{
  "num_hidden_layers": 11,
  "hidden_size": 320,
  "num_attention_heads": 5,
  "num_key_value_heads": 5,
  "head_dim": 64,
  "intermediate_size": 1280,
  "vocab_size": 12334,
  "hidden_act": "tanh_gelu",
  "norm": "layernorm",
  "norm_place": "pre",
  "norm_eps": 1e-06,
  "positions": "learned",
  "qk_norm": false,
  "attn_scale": 0.125,
  "bias": "all",
  "tie_word_embeddings": true,
  "parallel_block": false,
  "init": "normal",
  "init_std_qkv": 0.0279,
  "init_std_o": 0.00595,
  "init_std_up": 0.0279,
  "init_std_down": 0.00595,
  "optimizer": "muon",
  "learning_rate": 0.00698,
  "beta1": 0.95,
  "weight_decay": 0.022,
  "lr_head": 0.00642,
  "warmup_steps": 200,
  "schedule": "wsd",
  "decay_fraction": 0.56,
  "decay_shape": "linear",
  "final_lr_fraction": 0.1,
  "batch_tokens": 131072,
  "max_seq_len": 256,
  "doc_mask": true,
  "train_tokens": 661500000,
  "max_steps": 5047,
  "dataset": "wikipedia_en"
}
MLP neurons of a small language model. Each row is named by its layer, matrix (up: input weights) and neuron, and shows model dimensions 80-175. Each number is 128 + 24 x the weight over its row's rms, rounded and kept within 0 to 255.
Before each neuron's rows, "fires on" lists the tokens most often at its 100 highest values on Wikipedia text that the model never trained on; "fires after" lists the tokens most often just before its 100 highest values on Wikipedia text that the model never trained on.

fires on: "\n", " appointed", " |"
fires after: " |", "==", "°", " ==", " was", ","
L7.up754 [103 123 154 142 133 122 137 110 148 141 112  79  89 162 125  97 123 132 129 151 174 118  95 161 132 142 118 133 114 126  87 153 103  89 109 136  92 105 116 146 107 133 159 145 152 111 152 174  93 105 150 138 152 140  88 124 119 116 103 132 137 143 147 148 141 138 134 109 133  86 124 152 118 133 119 128  93 142  97 139  89 123 110 152 175 126 115 127 147 177 158 145 151 116 121 134]

fires on: " |", "0", "3", "7", "ol", "il"
fires after: ".", " |"
L5.up317 [104 202 108 131 148  87 162 104 132 157 115 159  86 145 115 138 131 147 162 134 105 169 115 126 180 134 133 151 113 155  93 131  79  97 161 108 156 104 130 136  98 183 113 126 116 118 142 148 119 127 136 127 126 125 122 158 111 168 145 127 165 121 109 164 138 150 129 102 103 107 165 110 111 105  80 140 156 136 130 148 175 138 112  77 100 102 131 120 118 108 142  96 167 129 129 119]

fires on: "\n", "–"
fires after: " |"
L6.up1241 [135 112 116 122 141 145 121 113 188 132 102 130 123 177 134 111 144 147 131 114  65  88 144 127 132 112 109 126 130 157 134 157 149 146 181 119 114  96 147 158  95 115 122 105 142 170 160 139 102 120 143  85 120 141 102 124 146 123 144 125 115 121 119 104 120 146  73 134 115 129 122 149 134 147  64 123 117 122 154 105 140 121 107 138 130 128 157 107 125 107 140 116 149 153 139 126]

fires on: "\n", " of", " |", " the"
fires after: " |", " one"
L4.up260 [116 123 147 175 116 101 154 127 124 126 112 165 162  99 125 127 146 116 117 114 170 149 126 121 118 164 144 145 122 145 112 171 131 123 133 101 147 115 114 145 170 141 138 141 142 114 119 113 132 164 149 134 122 109  97  92 135 112 138  99 140 169 126 100 107 141 117  90 149 116 126 134 145 159  95  99 120 122 157 182 125 164 117 117 157 114  96 125 131 151 125 115 115 147 154 100]

fires on: "19", " 18", ":", " the", "|"
fires after: " (", " in", "–", " 2", "\n", " In"
L7.up535 [148 134 135 142 156  89 142 140 159 146 144 144 134 154 147 131 138 123 126 141 134 118 144 124 110 182 158 108 145 144 146 123 132  88  76 143 139 128 152 129 148 138 160 116 133 109 155 125 130 156 145 152 137 134 133 107 125 148 155 135 132 137 122 145  66  93 108 137 116 150  93 148 119 151 109 109 101 107  99 160 163 118 163 111 105 128 114 145 182 139 143 149 175 121 135 137]

fires on: " ", ")", " —"
fires after: " |", "2025"
L7.up7 [153 137 148 126 157 140 125 130 135 129 113 140  98 104 146 165 193 120  82  90 125 148 128 140 121 132 114 165 147 120 117 122 155 112 115 119  92 107 111 131 119 122 157 139 112 135 110 106 135 169 180  91 114 103 119 123 138 156 144 143 138 194 106 121 135 142 126 110 148 137 123 132 153 149 140 119  94 151  96 141 169 115  86 118 159 152 158 124 123 162 112 126 125 141 110 119]

fires on: "\n"
fires after: " |"
L6.up875 [134 165 117 110 124 186 107 145 135 112 125 139 129 163 110 141  85 119 109 113 168 108 113  98 140 170 112 105 120 142 161 130 127 119 167 109 146 154 113 101 160 132 139 135 139 134 177 127  98 132 114 108  97 129 127 101 140  95 115 108 133 119  90 110 126 110 137 115 119  82 128 135 127 142 102  86 132 102 107  99 125 138  66 135 136 100 131 125 119 114 141  73 140 179 146 147]

fires on: "\n", " 20"
fires after: " |"
L4.up639 [189 104 120 122 151 143 113 114  83 110 137  93 137  98 140  84  65 147 171 152 141 133 124 125 104 103 135 139 133 129 157 123 123 135  72 104 141 106 156 128 153 150 142 133 142 110 137 101 159 139 124 130 156 137 112 109 117 104 127 142 160 143 121 124 131 115 124 153 125 112 117 138 134 139 149 117 140 146  83 138 116 113 125 100 156 106 120 150 117  82 126 145 145 118 104 117]

fires on: " |", " 0", " ", "00", " 1", " 3"
fires after: " |", " 0", " ", ".", " —"
L4.up705 [ 94 138 133 113 114 107 139  99 102 116 154 129 113 139 115  79 133 122 148 121 132 147 155 139 121 114 131 163 122  70 132 106 120 104 159 116 132 131 126 129 127 147 105 142  86 128 154 144  95 152 172  99 128  81 103 165 118 131 166 123 144 152 151 122 105 151  92 111 156 136 165 147 142 166 110 105 117 161 182 112 161 166  89 133 155 123 136 192 107 123 131 103 119 134 113 121]

fires on: " and", "-", " but", ",", "|", " the"
fires after: "\n", ","
L6.up43 [ 89 162 136 139 150 105 128  98 131 129 165 169 100 141 130 135  93 131 126 112 125 143 131 109 162 163 116 146 118 152 150 120 162  88 168 125 142 101 149 120 177 154 153  67 114 116 145 145 126 169 173 133 129 106 119 116  88 116 100  91 126 106 145 118 116 121 116 120 114 134 133 160  97 122 170 142 164 110 129 141 135 126 142 112  85  88 134 144 135 112 114 130 142 156 145 106]

fires on: "==", " |"
fires after: "\n", " Team"
L4.up1117 [122 142 101 137 141  67 132 141 152 156 126 150 111 174 110 117 106 136  97 140 101 154 134 125 107 106 154 160 116  79 146 149 119 100 126  65 124 159 136 140 113 122 142 136 101 132 131 131 141 163 140  91 129 116 117 122 153 149 158 100 137 148 132 106 126  79 115 111 133 138 128 156 129 168 152 126 137 149 122 159  98 140 186 188 130 142 126 136 141 179 116 119 117 108  95 142]

fires on: "\n", " a", " one", " B", " of", " an"
fires after: " was", " =", " is", "\n", " a"
L7.up249 [156 107 149 102 125 126 138 137 120  95 128  94 131 100 143 136 141 112 149  85 134 119  99 144 156 152 107 172 102 132 144 167  92  99 132 160 112 145 106 151  83 105 117 116 146 161 138 120 112 129  87 130 172 169 156 108 102 126 148 134 145 126  49 149  84 137 118 120 139 134 141 134 134 119 162 151 126 168 134 136 109 119 139 121 134 107 121 145  77 154 106 132 135 109  95 140]

fires on: "\n", "–", "ie"
fires after: " |"
L6.up372 [105  99 123  73 104 120 127 128 128 125 101 106 126 163 130 124 190 124 142 159 130 135 145 123 136 165 109 140 120 121 131 133 123 136  98 182 114  93 140  82 130 113 134 133 100 139 157 117 119 153 138  79  98 106 126 172 140 153 144 142 118 139 122 113 118 163 121 135 151 115 136 103 164 103 102 159  95 117 119  87 142 128  68 153 115 173 128 128 125  98 124 147 115 144 105  88]

fires on: "\n", "ra", "-", "'"
fires after: "\n", " =", ")", " F", " Ja"
L4.up779 [153 151 125 119 144 149 144 148 135 124 132 132 132 115  93 128 137 135 148 105 113 142 100 143  89 138 151  73 139  99 140 183 128 132 131 106 128 131  74 129 132 144 109 103 149 148 129  99 125 114 150 110 137 164 128 102 117 143 169 132 156  92 129 110 116 147  54 101 165 167 123 100 113 149 147 137 141 122 144 126 116 154  99 140 143 132 162 117 126 156 114 130 136 122 141 117]

fires on: "-", " medal", "000", "%", ".", " the"
fires after: "\n", ",", " Gold", ";", " 0"
L4.up959 [140 121 102 113 164  92 106 132 135 113 129 148 126 133 110 110 118 116 143 117 114 157 133 109 158 165 133 114  93 112  77 124 181 110 107 138  91 131 137 126 100 113 147 147 107 110 123 140 159 144 124 140  97 125 156 127 128 120  98 108 111 164  99 133 135 125 113 159 128 106 152 125 118 120 173 101 106 141 117 138 172  83 109 108  96 141 164 100 120 131 100 158 113 134 158 117]

fires on: " this", " she", " that", " "
fires after: " |", ",", " of", " with", " as", "."
L7.up778 [108  90 152 101 116 140 165 117 103  43 137  87 155 131 108 141 128  99 130 141  83 129 141 151 122 132 102 140 129 165 128 103 154 118 157 134 115 167 132 132 141  97 137  99 165 165 140 132 146 130 113 109 144 132 127 134 174 157 160 203 128 145 184 153 157  98 166 121 103  98 114 119 144 133  88 134 130 164  77 110 158  99 104  96 128 108 115 143  96 123 124 137 156 164 127 139]

fires on: " ", " B"
fires after: " |", ","
L7.up786 [133 136 136 135 154 128 121 142  87 136 145 125 137 125 107 141 108 136 104 153 105 140  65 134 123 154  66 160 108 104 146 114 163 141  87  78 184 130 125 186 127 107 158 108 133 130 133 107 144 153 108 133 146 164 109 137 138 119 136 150 129 133 124 134 153 101 114  96 142 125 167 142  80 170 142 118 109 203  64 119 142 120 104 117 121 140 115  74 168 156 126 132 123 163 131 173]

fires on: " |", " %", "\n", " Score", ");", "3"
fires after: " |", ".", " %", "y", " Attendance"
L4.up443 [117 140 113 143 120 115 147 140 140 137 100 143 128 147 137 127  80 123 169 162 106 162 103 134 132 110  97 153 172 119 117  87 118  82 127 114  76 111 109 119  96 138 128 134 101 134 139 135 146 152 150 119 103 105 107 108 108 101 141 113 193 117 132 112 123 115 157 190 126  82 123  88 186 139  97 138 120  72 139 125 179 131 136 162 132  85 168 148 152 132 108 103 127 163 131 149]

fires on: " |", " 5", ";", " 10", " 1", "–"
fires after: " |", " 0", " (", ";"
L4.up826 [129 133  92 122 162 118 176  95 126 135 131 116 127 114 132 129 127 113 151  95 132 122 145  76 159 117 105 127 125 150 118 157 123 112  39 125 110 109 127 165 112 139 140 119  89  81 111 154 166 123 163 105 140 106 152 125 129 181 128 130 177 145  89  94 106 107 151 131 158 121 134 106 106 115 111 145 119 124 105 130 127 108 123 113 182 107 153 152 117 122 104 126 124 124  83 122]

fires on: " ", "-", " |", ","
fires after: " |", " place", " twenty", " mid"
L7.up977 [164  92 160  99 109 110 123 118 108 115 159  97 132 181  87  72 112 126 109 108 149 109 122 110 114 136 104 152 122 164 138 135 155 120 156 122 141 105 137 148  88 113 132 109 153 175 118 150 117 110 157 182  98 107 124 129 118 133 143 134 131 137  95 101 124 119 136 136 113 103 178 151 110 108 140 113  96 136 130 116 148 117 128 139 133 107 161 131 106 157 130 139 106 149  86 101]

fires on: "–", "\n", "-"
fires after: " |", " 2", "′", " 1", " 4", " 0"
L6.up431 [119 139 124 120 116  82 101 100 109 151 102 150 148 112 131 124  84 144 168 126 135 128 153 132 117 105 160  74 129 109 149 133  96 146 126  73 130  82 108 127 180 141 181 121 132 142 119 104 175 191 125 189 137 137 178 113 137  83 142 147 122 132 120 145 159 116 118 133  88 118 118 140 106 153 109 119 160 121 159 154 143 103 110 115 122  81 110 135 114 146 156 134 118 117 116 140]

fires on: " "
fires after: " |"
L6.up146 [107 122 126 100 123 152 120 166 150 115 104 122 158 150 113 126 106 112 141 102  80 112  72 110 110 158 111 135 134 124 128 117 108 123 105 118 130 130 105 147 131 106 111 141  81 147 162 138 145 159  95 138 118  99 124 146 150 170 113 107 143 153  80 142 146 138 102 122 145 154 175 112 154 120 162  84 103 144 165  75 148 125 135 108 138 132 150 162 107 121 157 130 123 179 115 181]

fires on: " 0", ")", "1", "7", "%"
fires after: " |", ";", "–", " to", "-", "."
L4.up832 [134 196 135 107 106 119 125 111  91 137 144 116 162 148 128  99 102 144 130 125 109 111 126  99 111 165 117 147 131 138 134 125 125 133 135 137 141 148 135 154 129  99 158 124  98  82 203 107 110 164 141 105 109 113 111 118 123  88  88 155  97 140 115 123 107 112 119 134 176 108 129 231 118 145  79 104  96 142 173  84 125 145 135 169 163 145 183  93  91 117 145 134 117 172 108 116]

fires on: " |", " previously", " it"
fires after: " have", " |", " has", ")", " had", ";"
L4.up331 [109  90 136 117  97 136 108 122 100 148 150 144 128 119 124 148 104 119  91  88 138 191 174 112 138  81 112 108  99 135 127 129 139 142  81 154 138 115 153 127 142 128 161 123 149 107 145  98 139 117 104 121 149 120 194 127 168 105 133 139 166 110 129 140 135 137 136 137 108 126 134 155 147 113 166 126  99 137 112 140 107 126 115 125 124 105 115 135 131 123  75 113 113 108 143 110]